MLP neurons of a small language model. Each row is named by its layer, matrix (up: input weights) and neuron, and shows model dimensions 48-143. Each number is 128 + 24 x the weight over its row's rms, rounded and kept within 0 to 255. Numbers have three digits each.
A block is one neuron, or neurons of one layer that tend to fire together. After each block is what it responds to, as a language model described it from the Wikipedia text at the highest values.

L5.up558:154145112137129148122096144156147176182101140157141144115117108142129088105137142121114148152077136155157111141126132080096086168123152091104101114136148160117144131128083090129112151176128160132105127101112096136097130138159137143134144119144117120140116133112129183165152135115099102115
Description: Line breaks before list items. Newline tokens (often fused with a period or parenthesis) that end a list item or table row, where the next line starts with a dash, a pipe or a new entry.

L5.up562:131137111133153152112123115138121163089104123143165171118182083140136140135085156083164142116120115113132110129123130131148133131165139113132093139138167126147145166096159087162165101143135149138119141112140145107114150112103134112127104115158151099103123115110141133152123137114100106120
Description: Year-prefix tokens. First three-digit piece of a four-digit year (199, 194, 201 before the final digit) in dates, events, decades and headings.

L3.up58:169090091108149137109110149122081117132108129129114121144126149125157143097110147117116138115144144157153075121128121099130144161147116108141110129166141199159044109129125120103137124119112179149132126133164146114136135099113133144160155156158141114116102136094140108102128153116160104135
L3.up190:111110138146142143109098122119117117103131133140152125128150144127096151120133122119141147109109145195133109136144078136111124145119180123153141093128139125150114152163107105126122156159132153098159106085144138130157103111157130121085157081145124136142087133129167101135140091110128083141
L3.up249:153139091129114118134120130105095123147115179142138156133132112097110107147149133123105123128140133130161094107146143057115105152139090134092113142084150162107121149145150139104066138154133143121115142078166143131132114145111130139103120124130100147146137091131140103139112119116155150122
L3.up464:139161156116087162086115164123114110122090140122112126156116089113119134150099131115132166093119152149159125136106121142121136121121156158138122117110163135141099108097132109133098165145143199112149111111125140149108125115085126053129154075177121130156103135138159114169139141114138148133
Description: Year prefix tokens. First three digits of a four-digit year, mostly 201, 199 and 202, plus the space before a year in tables, in dated sports and biography text.

L6.up25:130142165123146097099124114146146149131133127173138134120147167130124134108137122131105165133094084121163099178201125102127150149163118117134123113135155142127098181100121108111110119129083111145093116124145106103117156164131142129136133101164114098142119179087183135109096127146144167143
L6.up129:090121124112129153119124102107168143071150098150151100111157155138160128135154117101129142136162130085125102124140157115123119105161138114124132084105158168122170106167163087117119126095113123142166138125144147120097123139053161152135119072125081122093127092095125113156132117106172142141
L6.up394:136152105139159120137143140120103096129118137120153131130168142144128131103156092149122120087137140099146124143098148151117141109097104119159137149118126149131115155140131095154085180132121125113130122121107121099175135141135196094106135187126145112119102140123167149064084149083162116135
L6.up412:135156148108145145123120147165126134117121094150149122156121133161154079153147100110143109104161121105173111136097123113165105133168155148112121146152087115143148139123163071149118151124129109132122087142108119105090162133174126156127137143088078090147155111086150115151132178121107086121
Description: Section heading ends. Final word pieces of Wikipedia section headings and the last cell of table header rows, e.g. Charts, Reception, Filmography, Position |.

L3.up143:056164145135144056145104107111191134126118091134153093126124173132146101134123155131102164129099094083098086100123147140117127097106141171105132144174128133123136131126154121100096153120146121126097096144145173126115122139123103134150117187134098123116060129132131144126140112148147160102
L3.up392:117146150084116138156082102093127171117118076140180144114087179133127119119136147114125179149131151134149093117154107124147141169175117130093128158145139142111119142104153144112105179160130108127131128105153209148140131147133077116112107130098102097119109156080159174094122086160157167085
L3.up608:132148110157106125152106115090123101137102132101131125125132136143120140157119153156119144127108103120140109097152075139119106116109166180129146128147126124170116126085129139111100143134153185104155115121150103103116102119141077129195113146106114098154136128116106097158108133124184141109
L3.up631:129153132081146158130103130179151074090095174131150159159131180152133166138107179126088156160127142141130106100125125098126123113149121135175118139112131077125133085083140150109168144170131149117091099110151142109106108123121150149154143108110086135129132139106121145149139121113164099134
Description: Past-tense event verbs. Past-tense and past-participle verbs narrating a completed event, often after was, he or a subject name: released, founded, discovered, killed.

L3.up157:138138174127090131126121165129090134127166185115091119146093117154130169131148114108130126108104162141086129138136162157078091117142128097097097120082109164090089155135112103137102106174126142128092132104145145134136113088124129109155109147102114096112108136081148108143148106125103081170
L3.up252:162132141121118089185098117135126171140099147126146118126120124100123120112173114174121136140129108120124129114172144182082076115161155145118107136137153125119135133123091119125104127138148163102164125141137148100116081162077149148133110094118124138103100095067122161106123130128125112141
L3.up300:123131118120093118112107113128140135118126149107140127093155148067129134126137109153109144101143096086141117168139145128129109129136174119169153126141170087109082111141090100124125122136143131121149120174170113132155125113121127120155113160124106178087112141084114151113155116170123105120
L3.up521:173127183092137119124128156128105107138123171112160137104105121134141120144108122140141119108128171153129176148112140119106094125125138111101097069129140144112105106160136110119148115173112172145151120099169134112115080093117125131140130087116144078095140126060163179111105151162102130125
Description: Indefinite article onset. Indefinite articles an/a (and word-initial A/An/E pieces) opening a noun phrase, plus section-heading starts like Early life, Electoral history.

L6.up30:121134183127095147124145161117102095145119117132129111153153145107097124124114174114143123148122153134116122149127134147092129118122127153134134095121127083105134116079139150127142139109112190131162151058167148131144100122145168111085131124166128099126131132140124140147095120113121116150
L6.up84:127128131124112139124088065115120160109129152171126143111157128130138145146087124098134153128165126086153125154149145115131138121157153115158154125154124105148107088152157144174178175125140159130129118111085125157149100109105121085125092091150177127089124142099125125156108107096123141115
L6.up354:111139093132154127145140150063137125106137096144113127059127167101115115091110151119109142132061132142159170147106111138170097141112146127139138144113162148119113091146114096114122144104154129124128120109103134086092164134138165140145138103176103156150142153125128101158124137159160136109
L6.up546:091107183114114118116115148144108143128115111142096127169173116124142150125127114116118096115113147147142120139112093132152147170124172141148124132094137143114123127114142130157107172136130176120118128133143142106122119113109127083124140159169170096146132162134102108106091111106121143133
Description: Year prefix tokens. First three digits of a four-digit year after a month, date or "in", such as 201 in "April 2018" and 197 in "1973"; also the space before a day number.

L6.up34:099129149111097156142104137131128147147109161106126108134068094123191151082148079110153173126125136171136122113120152127139124134121117115138121155127121124125066121117077151117114116123174110109120148097165119119082134117113110098134092135146102130123134128103091114129128068104148095185
L6.up431:139101145102170133128109135162106146127105138092164118124116113085124110110154122140124116109145155141093132126137106119129124111090130149128107100152092094112084111148113104061115092150092145128107092136128157147109084135115151206110104121103125137105091112105158132080115134171138083145
L6.up531:082110148119134105131114122160070139123126156128143080138094081119165129115148165107137122126157090145134087138163123164120127141111126151096143118119099128179079138146170120100088151086129112106166153102101101118136107093162128072128130147161133138110138091093136133139121115097105153098
L6.up551:116129186131107100147110161158126151152107153127132133119070122129132138116146150143134107101167108137142138143142112142112108124117126131092114117146112117123069118178122056122089144128103110124122122114125128142093089127162161141142096140121105172077140137067153157122086088143097115139
Description: Article "an" after prepositions. The article "an" (occasionally a, his, one) right after a preposition or verb starting a noun phrase, e.g. due to an, for an, as an.

L5.up284:145098092125148137126141150116155099123075125107141117159134172099129097112126106188123129128141138142172164144130131130134132116101133176172144136158117133139114152122089132110128115101152192066121107156124082121131157183162132100081141126114121126113150134144134097125087185104122115099
Description: Article-lead gloss slots. Spaces, opening brackets and non-Latin byte pieces in Wikipedia lead sentences, just before a birth date, year or native-script name, as in "born 31 August", "Battikh (كفر", "/ 50.47".

L5.up619:139179169129106141112117127126100142156099157118145140119144125119112160124126106104111159127094136125156091122110134138129112108118145092086121124088129135158124139192152120155114165111128129084114125157152140147126122103147117086135147084142112141088145104122147138121123112124153132147
Description: List and table item starts. Line-initial bullet hyphens and table pipes or cells opening a list item or row, usually right after a section heading or line break, e.g. "- 2001 – Award" or "| Team | 1".

L6.up312:126136120144152102124110114114120131161130100075120097153165130142113047111152130103152080102120093117117133100148085175074092152142076148116137112148186109104149155096145126147103145132089110111151098141132117138115146114144127118138144102105138147137146102141188130146165116102135114100
L6.up349:123085119146121098130103139125104148102144133112092169144163145114097081133172120115126136115160121177164156143133124149119145143115155170168114107170131126084119149099099174093106140130108132101120152147115118124137125087130159119101168170128130142084095106143107141176110114153140118089
L6.up456:133113090097082079093094158123154153149143132134070142132099113149112140159133146129106155129093102136133150102127077125135120151147106143112138202168155140096131123131144183146082137146143112119145130122172148124131115102146118148105134132112120151124129064100155147117094116102154113097
L6.up561:077122152124105099136083183134182077127162143105099132144132169123099124151148141084158150107106141126139134117106090092113095134121111161129156148150148144145125096143109141130110125144080126115162125131129158118102128150164128119112113149115134073105102138122130136160165112161139125138
Description: Post-name article openers. The token right after a subject's full name opening a Wikipedia biography or article, usually ( or is/was, as in "Jordan Scarlett (born…".

L6.up172:081177120145111119135118104137174148128165146128117140090085158144107126116094106148121109103139138135140124160159130162129073109122128121158123098123118098121143109107123089084100164151116125148113126101172174156142148114144135111166129095127129110119097130134160166110123155127177125133
L6.up342:125165134131104139133113171162139117099151109145118123130146150148117117127135122146137140148135105132123111161138115122094111135111099118147190122094111089136111113123145093140116155138083139148114154105140146121150098141146091156129157116112098115126127120173103120108114114105136104122
L6.up454:066143076112102127156150141139143094122130115116099151097108155089135128100100140109113137124177113065162181095086156136111113127104101117156148149105129097107159152154153089159133133149158114137087114126173128105129120127147112115140096108123161111154152158142128120120124128130134106091
L6.up533:106121105081135123137129129217121135098156132122116144117132134125110103082128109132139120103109079096144132129111142163129122085115109157132138143127123068114108114116146118085120137127108146145128148062163136145128104145122091122153171114128118151168138145157125128103108129095144149124
Description: Predicate after copula. The first word of the predicate right after was, is, were or became, usually a passive participle or "the", as in released, born, the first.

L3.up2:108100110122089166149122106090118154125145136144139153119126140133106122156132099132136127164104134171134077141160110081121163165115096138148146093165120135092133128160125106127114088166148124103143096141135107160147088106121143127130141134133135109093093136108118117097130151173151169127
L3.up114:120114131154086100073133142126119124129134159099154118166136165137147113146081143126148107115153140149147079107102136121104113145112116107171117122140145144110120122137143116136113119090136164129158090158123140116167148098156118160088132128100132129123143163157128193161109135108168142168
L3.up333:106085114130117118128128158153088132118090140102158136139146165122119121152060151157141128122148107134129073071156148133152091134107097108122097127100130170145137112120114138153103138129126164115153122144152164130154115123159117184100128129129139105119173135124167149124154127106147107113
L3.up596:104094114133112131121115134154106185140099128124095139133157150115122082113145111129147158156121140139135110147095101099133136145115118103176160120131130136145104144125156120135109130142152135104174104114074115133131140108137106136093111103075119137127141152159099139147080120116120153139
Description: Final word-piece completions. Word-final subword pieces that complete a name or word split after a capitalized start, often in proper names, such as W-ings, R-overs, Stat-istics, Forb-es.

L3.up423:156131121111136125135132089116162140091144096147135177103176151102156069143146154158124083170129131155158111169126099139145133101109114154146084142102139128091144113131105133110091112149154125113141124136138128104167149112112127106135135184105146098135146146131088106165109121107138096099
L3.up453:113127099116129147116134167158137114152138079125121139098146161123114072131132150137118089149158089109150157162165115120135137133107121150101143126083128129065174123091143125092103117151167111096107145131109114120110146115076149129117158125123129169149125169157122091096151146128123118153
L3.up551:130139127071140099102133123082109129106109092086128136085157159110169084104119135128112124175131145066148155145133136092126138156099130115096110149145118110111101101127135127129111102089149134144116149135146169144132186095139117121137143185108131139111080148166133111128111125097151140128
L3.up625:120151133104125108125108123162146110136123102092151166117175112104143111145089111144126137142110083123122147137143086113125135138117134113064124174126138107101146111113137125142080122172149136123115112119106187112143156136136139141088144132153139181162123123182105128132131141128175081113
Description: Article short-description tokens. Tokens inside the one-line description right after a Wikipedia article title or opening phrase, e.g. "footballer (born", "sculptor (1930–", "village and".

L6.up301:131156136113154155177112169099095147131135137130142120121160165133115139139111110093104114129137152134147123129133132117130100128154081151093135111131136161106145172118155135110157134090170172126161090134149143144101123106114122108085092130182156090144121108120141110161087132138131105167
L6.up356:113155145139084197125112158158123130118117108133147103101143123167088121109120140127142130139091118132151124128115160149117067139143113142114108119132167143088150164124131118129141186080146180143090105101126139130106100174157118116111102129174134126179128134151134141111125094120101121116
L6.up477:113139110103106157162124132153139134104163105147133129116128100160126113155137177100123115151102139108137129146112152150130068128129099142151134167139114115121155088139142089123130167123146109126129121116129118169140069163145099103085110158123154109142133104113150137130110120163126121149
L6.up567:126153089105136111134102129119117154119110140132138125134152123125128137148126140149133102131107178113124130139135138121121134082135121133122127144140137147104141150106135090133125153159136184135135120163137125151135132089158146114082071134109110114091085079114094133132108108123138075158
Description: Paragraph-ending break. Double line-break tokens ending a paragraph, usually fused with a final period, quote, parenthesis, or table pipe, before a heading or new paragraph.

L5.up550:109113133095130194181104144109138132158117140099117145123124146101081127124179184138115122161131095117137123182117121139142138129123162113108116111134115145065132141141138117145138150097196136102114143119128061104119128087144143128104149114125098152181105133143136084099140129123139150122
Description: Table headers and field labels. Column-header words in wiki tables and infobox field labels, often in sports pages, such as Height, Team, Opponent, Pld, Language, Gold medal.

L6.up192:124060110123106117109131126110101096118114133137153100139173134131140126164150143162130137132172142133155145135104163095142089122185149174124134136060141142116170101139157136101117129147130138112106156136112089145184109113144137132115107099127145160124135135136198131115117114141135121146
L6.up330:123113075116138128138166131114115132134086136137143144160148113148105202130099132145160125116124098190197121110178169136128137145113130145109148122149112094109132098101126129153084129118126132172136157115148114135108106079161161148132110126108159110140132133104147130127093147117159094145
L6.up440:145082125167114074116153169150153134136083142099161116136159151124132126132170143153099138140120103151190127149143163147146113172140096116158148104101119150100142122155110126111115107101115099128149121154131111124134141094129123125132130140153106110145147119132137120063147139148134108115
L6.up481:130087107055126155117108130116097137145138122085106148123141094170132158133151117084117172152090129116152147132141184152173117116105120152148122112124126077073130150134133152128090142146130149108144133121128113142134161110110121110107147147144103092145136166136150147139152156154095093174
Description: Second piece after initial letter. Short word fragments directly after a word's split-off first capital letter, mostly in foreign or unusual names: S-z-ársomlyó, S-g-t, G-y-ldendalske.

L6.up29:100142148124121139115064119151110162122097168159078136167098126139142094130131147124160127132110179103161145145113148107130139101127122148091119119152124186122164157119118100147078131121155168098120171171145110131174125107093117128141084166171155087117123095157136136182116113141145112129
L6.up52:117146108131182142145157136121134085131120151132108147118107113138107148132178142110151166089147099144152115128111141123106104118114120162126094145164138120165136156156119108147087116133157143144132111122108112146136079171097148158142073113121107119094101136145130103120129143115129117097
L6.up193:152162144138136160105100160118112169142110093141141110107113100126105131128129147099160134099131118128131119178086171133125132133110163113111113135090146167119164142136131115118116162132126142091136152154154124091124127129153121144166088129139132156172116088166124107096150123058107153097
L6.up485:153108123153119183121093142102141172140119164134120120103084105130130135143121126126150143114105137100172135114139207114096135128119133148099076150121131136086113148114112150143096154116122169102116121147140168107116087122072152121160119174147116124134138113147128117105129102126140140106
Description: Line-start structural markers. First token of a new line in tables, lists and match reports, such as a table-row |, an indent space or a list dash.

L5.up478:102150120104135152143106112138155112126108160138118145146144154124095133133107162155154088134071120124102123093143120141108092126135145139131129133128115114125100120131137166130181134135162107126141073086178119087108090130140150142190128087084140122142121110104140141143140113091160138064
Description: Past-tense main verbs. Past-tense verbs right after the subject in narrative or biographical sentences, including split-word endings, e.g. applied, told, abdicated, remarked.

L3.up210:125140104165139137125130158151124121156103122150105130113132130167126106122123131144119123153065124130191152169143146104140171111080129126134098092133115140132125132150118107114155138124125121109112120149134092081125149145118127091119142131136112145139095117153155065091169101147136136122
L3.up428:154123103079114127098129148120137154139131144154126109105136180149163109107145137120123128078089118110139104114130137120124160121096166126162138154163166142143100137153157135181154126083161141177111140123169158110094162094108099177135150112143109128129100117111147080078126130127128139140
L3.up482:116109114103109139151126102131141135104101145094134133138123150121096119104119118129132164125114121156166101155102161156134152145136169115117089137134106137140063136139122146128111161112158128183090151130106094104117145081140124127149141138145112151131144081140145100115123108159155094131
L3.up493:084162152102116141146089126108125115148171106129133105130138144120125111100127104092138160151082151060119154155139149119162163138089103069113149156167115143148151138129155117091145133130139124057120104120144118112151155131118139172132166142112120080166101131136135129092112087136134132109
Description: Wikipedia table and infobox fields. Field labels and column headers in Wikipedia tables, infoboxes and section titles, mainly sports and election data, such as Gold medal, Pld, ±%, Position, Title.

L5.up268:192127170151136122152084074157138101122147127151120115122094111089102115129094124123171152170136130126137115102116103130125127105118100120139106104128115158101107112137083067138136114128188142088127120183147103087143154133066131095142094125149121127122091123114146151115118152174126131117
Description: Initial A/In tokens. Short "A", "a", "an" or "In" tokens, especially the first token of a heading or paragraph (Acting, Appointment, "In the town"), also mid-sentence articles like "in a".

L5.up498:092099175134122133137106122143139115147100119141146155125094155131156122138139161148120134161100146128161136144135179133142139112091117139133168089148147162158137110147103087095133168102123145114113086108117124110122052130136157106144127102112110151121108116099118186086080154163159155133
Description: Spatial position words, "st" starts. Word-initial pieces, mostly "st" or "St" (stretch, staircase, strenuous, St.), and spatial or position nouns like north, front, side, entrance; also table separators.

L3.up93:135111104171117136141153130116116104114117100142127134165137120113175122135091172121120124152112176141149147103160164099093095122100141141144094098153121126117154133137108085098151111132135148139119112138146101078106087127172132129136139155117123132192149082082119173172115121132147128102
L3.up102:111119152099123128117107145140173114117099094129090107114163170109129145155134148129109084170089161081143173153136136139123109128152139131142124112135182094140152108160131087114073158153125110151097126120121111111135098083136142157134123137119112144176106111131133146128100117133154088129
L3.up289:156146100103158102134128138146114124147125140145120106107108107094157126140122162162118115103127086113151156108152151159114116118070139124135145132176113130130136103136084101124157163118110154147078125167145134106156098136071151139119116143135124114106116121120154160124142111149129112166
L3.up438:131111140131186169148174145112127105155114151120111138105133145113189086136138161155126123177123154116148135117173143127105120152125103122165131103146120118114093123114113088112134118161117136119148121146090111090153129109132090137138130125094120091180161116114119121155160116126142076122
Description: Spatial direction and distance words. Compass directions and position words after "the" in geographic or route text, such as north, east, south side; also distance units like mi, km, yards.

L6.up81:150123101167129124157142118177142106124082111134131091130124087124114099145148147147137163139128127168119103128131183141121135130128145121118114097142142082086135121145119114146127173113142132159095098143136141093164115133076141118122134116155081140111145100143099106133095130114105132143
L6.up212:118104119106117117149161122143132083145091155110119132117123146120125105106161084142131155159148141107117116117154143167147098139111143114097125115117112137136238123125115101136097172136115102130130115119138095130119096101118141172158126108200132166165135090167167107147139118083130152138
L6.up455:140129168121122098133120107106133106127061156120117112123107154098140129131128085126091179163108117142156108138124160127115116128086130071093122128141119106156140104136121100065122117120151135201153147142165121155163117146129141168140117114155118128135134158115130126152127134129147201093
L6.up527:089123126081148138080169145120067093081104148158108164150102163155136142104150119148128140134098088134130109129196133098103119115132114115120122123122091166122153121086130152119125076107136126157149144123147148153130146153083127130156170142170105191127090084084161124109119137142115150154
Description: Numbers in data tables. Numeric tokens and cell separators in structured list or table text, such as coordinate minutes, track numbers, stats cells, and Pld | in league tables.

L5.up463:133144137110063102121124121161147159119108092187156111150122152131150119119110117089147099101152187169111107113113136109124118128082142142150103116122148119155111097141124077130124136119111145136147104131102133135122142127135137132106102122106124147135106188169151178125108124136129134131
Description: Word-final suffix pieces. Final suffix pieces that finish a multi-token word, mostly past-participle -ed/-ored/-ted, also -ors, -ive, -ings, as in Threat|ened, Flav|ored, abduct|ors.